Weights of a small GPT-style language model, trained from scratch on English Wikipedia.
Size: width 512, 8 heads of 64 (4 for keys and values), MLP 1344 SwiGLU, vocabulary 8192.
Training: a variant of Adam for these matrices, 9966 steps.
MLP neurons of a small language model. Each row is named by its layer, matrix (gate and up: input weights; down: output weights) and neuron, and shows model dimensions 128-255. Each number is 128 + 32 x the weight over its row's rms, rounded and kept within 0 to 255. Numbers have three digits each. A neuron's up and down rows have the sign that makes its largest values positive.
Before each neuron's rows, "fires on" lists the tokens most often at its 100 highest values on Wikipedia text that the model never trained on; "fires after" lists the tokens most often just before its 100 highest values on Wikipedia text that the model never trained on.

fires on: "9", "0", "2", "1", "7", "4"
fires after: "9", "0", "8", "–"
L6.gate1194:136122059150093114102110152215111145104133148109121156130174054087059133149106133128172170093076166122175185053097074081118161128155150123103102098114151157113169107139112137130173129136095136138111119075085147130147123104098097182181170141175157117082121150088110072090085134078123141087081151141144121092159111147133146132104146171116097068107193129143101164153082157073059093177104
L6.up1194:177127099123118130112150130137127089078084108156142130097114124049104154129148090163112139092089144112171181095149164102141187105116106165052131130152118154099130104158123151105160179074111133102105134122118108111099099119058122171176114182140170135120119141147097120066117138152084117123100160108086117132116162071133083145157087140141136113117130091121160168124135120103033159080127
L6.down1194:158134109136112129083173140121123149171132134155134126116159081132122124103180118166186111142063113102218113120157114123130188122125155153099117135138114162147072119141137163137153160156073143105094075098132138132174116165131112103099108128137111125080143114092139120106131077109127075104114073124082118095141164154186153175066146098134075122180123126155135186132175136091061181091089

fires on: "0", "2", "1", "9", "5"
fires after: "2", " ", "0", "–", "1", "9"
L7.gate51:162145102087084111155123096201107105178138144130162169160133109169110116139159091062142164177104166163094150184164142132171168070188090168165131084159136065142107151118111099097151145108079084161125146123144189172093186123126125177122110125102130134148048111105111181098113167113121129115143122120123191140075069131113119116058110134142173108141202138129122139087137113065089155134090
L7.up51:110099153142119132147127141181172116070123086097123127107053198104144140136087123077089193142077104169116086121136145160135135141137134136109134129132109137160129134124153080161131137076115128089127107107099087074141178120129129105077065093162110181113092128171096177136062132118160154100091142093081110126050121104086149070136140125129128161077095149146143134141088116088153119151099
L7.down51:111112142111132124173147127129155115125126089132166148120070068074141098151106110177141137130130146134173212126136079107129061079097134112118156149143106130137171112112110116146092101090144080068148125148188120109148199148076204096137120169148097107100028155156121095152044122074130063108099120096102143165104181107133126097105167153087153160098131099134094182160078125123125138175088

fires on: "5", " •", "4", "lan", "6", "0"
fires after: "-", "2", "1", "0", " |"
L6.gate1217:201098108172081182119140137132132154141111106170133111109139105112155125159108139120147135070136151078122121063144132126088197113098067136128119123156155129074153096171121145176122081133105097120137100157150099141141188117110144139143160141150157164132145090070168114120111141159125158120078164087110144074082108167089136147092126157065155097140122138102102101119182154115122149135143
L6.up1217:172073115093128154103160155150109142139131195136135065140193148098184182168095181188139142109108104115147149128110171126149167077129117154157098102155112086137120122156083223109156067132142114173099180142133133122136148112143124151153181129130185159086125106088120161126136105129126200087138092084132097050194116111070133140148116129098080140089114120124130140096179125090110112166100
L6.down1217:127159127099175167073136224136016151070170173070121116158147211173172158047067136126179122130069093175142160138089175154095124136088186154121155126157081068118069158153167126133108139129131168153165138170103140122146126189149079132113136135108138136102132172152121193123146097123117112122122070134164105127146126164118086111155122091101080144138138122141132175129128114073153129168125

fires on: "S", "t", "s", "k", "A"
fires after: ".", "-", " Mr", " http"
L6.gate209:097182171146132172065108145091158189170138133179107136162119117092134136178101073132156145106111127184109142139130142126089120153206102168158203179130111112124084147106140162122138129109127161097119156137118134148145170137149089152070147101125098157107169153137178162133190113100101115125068127133185083165149152075147080128158117178132131081157115144089125138141188151137132126082166
L6.up209:137150139139077141178093143134157156125101094148178113104146131138175124094185141068103109059097187115153147139119136127141169190189095134090122172108166182086134134084138168100106119145103089137155081098155129116159125097151084138125158136091151108062123102129171135170110104167082118099174099135112104092183152065139101094115135139135088126089138102111116115113122196158198156134146
L6.down209:106112102169115162129159103154101111070116110069144192150168133103138123119149165097144091092123160093144132136135145154083150138163126169100175179201108071170093113130164147130152108158147139043162121147106146157130143031163160114126165158098140080113159103101101130112219155145126095149128150181144087112099149110129140121160180127146121158133114140109144118147114175130126142073204

fires on: "\n", "-", "0", "1", "9"
fires after: "\n", "–", "1", "2"
L6.gate1087:182077087102098104106095091200165112160065103187150186066094065127148079122111160125155136142067126109144095046092154111150174082139117148167174044110107117101145129073126086128111129092146127151143100120088102104134208115089103164152101099164118125104173164141096157160109113168170117168123109099090127185118125157075106136149127111153129171117124092148149143124117151136103157097189
L6.up1087:140172040111068064170128102096137126109136111138145167077145152119175082112171121127144153167081119145133102190125106145177160142146151165114155069169088116093109077053144017114109113118178159150129127126110033171168116043117112113128104107105168126092154089125168118085168157110148143171138118103179160142118142117105115073100148116141185118054117065098121193120077119100070100082141
L6.down1087:177092134119206062129097123158123095184111108123163064126130101118088132096110142108190146131076149118071113121135077102164134131120152163159198124146096143143133128132115103111181122151202140088098142112119170140182149167091130171115097024150154164127151112167097106093144143086160169166076107129120117105173126141092112113069107069168144102167119121116116171076163050112106169142126

fires on: "0", "5", "2", ")", "3", "4"
fires after: "1", "7", "8", "0", "2"
L7.gate719:117116145157163131139098171121130139091099132114159090167134140152160119142185096113087148136101120136152085072143137035081118132119142114125134078161228144175105105137128075222194166059135217147145085087160153084091096127124166179126167131179145048140159148124134086135079102142115123146137118107168180125152139077173150159120172148103159109109089150144141131091105114133166101167100
L7.up719:126102123085116141128048154166108075079167154073170116117091104092107106153138093118141115182140089097144097096172141120124083098216161105103075116109142103164140089058143091120131121082126114188131117144114068092105133169168084151174098130145149157164152201147116135171053098115132084125100130126102055094127144117143121119099114162152079159107169130093103158160123179157093108175168
L7.down719:099108111064118124143137152107098118070133104160076138119112114109153170093086100117159116141126186173194141108138087111090151148099119173180212142089134125115072109113151151129120199136115124136158135119115132114141135120081098073089109141151171139120082180106228135106079174130104163134145150146072132109143157127098189100137115135132105206115082181133165153163152162100119117163095

fires on: " ", " |"
fires after: " |", "0", ";", " B"
L6.gate838:106159126118147112142153127156142103123092163180097195089148142167117094170140135104105132128144150090120135145127150114118130144115105178126140094142166148114116143104135108162144066142127147151066148106149138172133125106125153072091131197092118134070123152119093096133123176082151130128109088088160202104102135135131159148141117132055181107156087115076175147094141115104150136121096
L6.up838:165129130105144169115190135085130083111128151163150147021141135129145104112105179089111155142072186108157112127206067160155145126127156114120101101058115080168116111196126107136110100150149107125136123048123072087119116163070128150144121046181138116076152102145129143189084149143103127061078064074099113130101095099096109084146089131096138117079131121079150146163089138121086125133081
L6.down838:054156139127098116135160164140146124154121071135071154178143117114051194171148133191149125163163078113161151110141175086157146094123128126102112141177170136114116122155158115223223122079110130106131118176126104183124159099199078128129167187105144116109145116135134089050142099146126069129175106217157066154108147132108083120184157069113100110121126148122137140108126151101171143144121

fires on: "0", "1", " August", " April", " February"
fires after: "0", "2", "4", " ", "8", "6"
L7.gate481:201117117136144156145100130177158092154129149110120110149144127152104213132158047101132142133114115141137132147060139121125143163153121122121133116081168122166061096165152142087106117105094171108172156172138084102133145107137130145091126108144082145160087162138134173116131168159174085130142100034104106162091034183095128124076160107139178163147171145112204124125113156114103148186134
L7.up481:137124124157109126116134080118166116101126144097061123091142069080128083112128103134122143093184102086141129116158177110191170128150128106255151145103112129094109116079147187108139110067113075140138087135143142095181131168122092097147103075142156155098198114114099080091121135190164139140177100161088119068135142178102108116096109167106137123084110091140130133105168123097178150136111
L7.down481:131063097101111152109149056076118138122138090151128118146140139174105166179174108084149120168105149125167112150103133176145150099117098110095110159144151188091138110161111129147172104148152144183147143109144129128115079099087136148094154193167165161107104141133140149174082077126117119168108079105098109130088126096115129072193182168151154123133149119139129106153080210151129100124098

fires on: "1", "0", "2", "7"
fires after: "–", "0", "2", "9", "-", " "
L6.gate397:115108153094128109180114125113149142089113078129125079150091076139086086135149117077115158119167164131080100156105114042129101101120115146096181089104147114117132204161077126139067156202147125131100140103149113166131091074098106126111169097132139118109150105143141171167194185139174105101111124126180106138082109181168098165149093148178102078164231076097138136069049067135121148175093
L6.up397:141167120170196131090118122143142089144127125073091096157125130095161154160076118192148135090140167106113103148109123125175128089120147091157065071102100143096123116103132125099058080099100133145099140120087230160151118116118136113137110098128136102117138177130156113143097173136097111085090177125099155118145165137109120134130143152159097087102174109132108107087117156079129173147088
L6.down397:136162070088169151089110175129063145164078140124093090104138105153215130086177159141109148094103154045149129145128145181114154150160061106123126168119121077176105072141146166153145132104119139111116130113093203075114113094142208182143158113112182144183061125148158187159109081152150149119134140113127188160125120121150098108173140110131106147150108109125082135136097168144112154161128

fires on: "2", "3", "8", "7", "4"
fires after: "–", "1", "9", "2", "0", "-"
L7.gate438:159117119136113111184103142127155124133119138124113167094097091129084090180176159079111178133065079105035145094156165129100124126179116166068121148100179161109103136137106149100091067118151112129199136095144117140146096157153142149130116154094114111152071174151133170072159117092103090123078146159146108085071057164110085112136122163125189199100113138167121049078067120131178148102111
L7.up438:154099143083128085165087132135105149118124123049109116144076138117132106077154156152141141116150138082133158129168142121109154163118100153104096117106136098117137100166159108105115135063174182127103047149098104126092104130128153192129093073153167142123182093105130131157087140076090114172151111140156154115125125092133124126119108113165081135162168145139138158084124161082177094169104
L7.down438:137142120125127111117120103108083105119106124090082122141169211115153139063160102106174126134184120122132134127148108135170124145123137135148168105086121110101128114118144112143112097111139169113111179135092159091139133111134096140103142116139125140157092141121130133108121160155155093074088203118124126139146116078141161147135188106140170113075144148142117153117176119144199139130121

fires on: "9", "0", " |", " Games", "5"
fires after: "1", "2", " |"
L7.gate849:110153152156053081052153116163127070115085123127128082068144102105065114122159087103131091147178136061162115103097131102120163020090168109110103161131117180101129102157140148176140147069128085089156181062125177108137121110164149136157131179112109141151114158139178146145043184129140105151167142109132194200107115153124126170107106165091070145120100136127127154156163162100143172137152
L7.up849:207149160103114102132122130094088112117115100102150153143142174095097123120055155104127094102158113113136137105127120124176077162127165081083117152122156048157114177147142176181160153079160047158173106063096105092116166124137188149106081087128193108107090112103155150065124150180137121126138129144117119107110108156098100122137105101123155197152132142187141122130126119106103163087108
L7.down849:143130143112116149158110199094132139115135139176141131157111140089150154148102187072141116120128104119104178166147104103123083093185165107033109130064117128174108109082121239132176165041134093151160154141105129162156176120108099199123106121150098185111167147158147158150123145166125104109110120085128146124103134136109144148112153156110088143149132113151116161127171107112131159092140

fires on: " |", "3", "2", "7", "5", "1"
fires after: " ", " (", "s"
L7.gate571:140177109193122073114160147114113080171110110136093132157131132136127134148184099112149155129186193117122104089139153139134133063075118077209130095162160133100223165101101095140174150170137118178149096127108083138122113119088081170102110186077117127117164123153097110147144105102084158127140125161164157141111103125109116165117114148146128089144140116137094134125095157126178118089164
L7.up571:154098132115113122191137122109166116134129173091157125157092138107159092191165146108118145101139119063127074188111085146107135184111166102112128144163145139146110178155141104144165134163081136112134136106121179093097078105120127148122087170130082112072049107109100119130106123088139140105102112150134166097168134128140144139189125168060145107135108104155124144189153129094160154069151
L7.down571:096081142127163079128123135155111099147143115134139105111147160155135144104172135131107133101145203089138070145131120155102171111088097094099071118169037076089125178153143113189092113100161172065084136132159119095072142137087140152146139112162158091139179103159126080135175085100114093141137084127097139123125095084121096102156135113112224106114107075146111117116105072133122104043110

fires on: "2", "1"
fires after: " "
L6.gate502:063157149151072185085112120120136083124100128143102125122098159122131160147209127110144139100160128115102186161147095182121142065126101068174128130160086198108157087080134187185132160108126113085157189102141160165123143115164117129122189129081142071177098102120095069129152154095103071140182185112186159100138141096142091096171134144148178143138082131145097111125138124089103127106101
L6.up502:124127112183076083158090143186132093175110137055117156176063108143165109117131113124138150159140114084145097157106093167128165124157144070163160101122116099185133151101065149150145131058133170173143182127131127119151081090141092126051117072112133139118167139116056125125099195128120153068101157127149077058113133120197134056221191150149132166080176112108124142180119106128141187098148
L6.down502:143106099101133173105101146145053153136114102097086149162108103121154121053133151130117119148158197141162076144125152089117170199120110124172110130127131158120093089154099131105148162090087126143183113096181133097136117127147161127166113149115162129101130149129164098064151194126149143095122145154105134173141177108097143135142076150142110149158090094147175122171174120125108131105129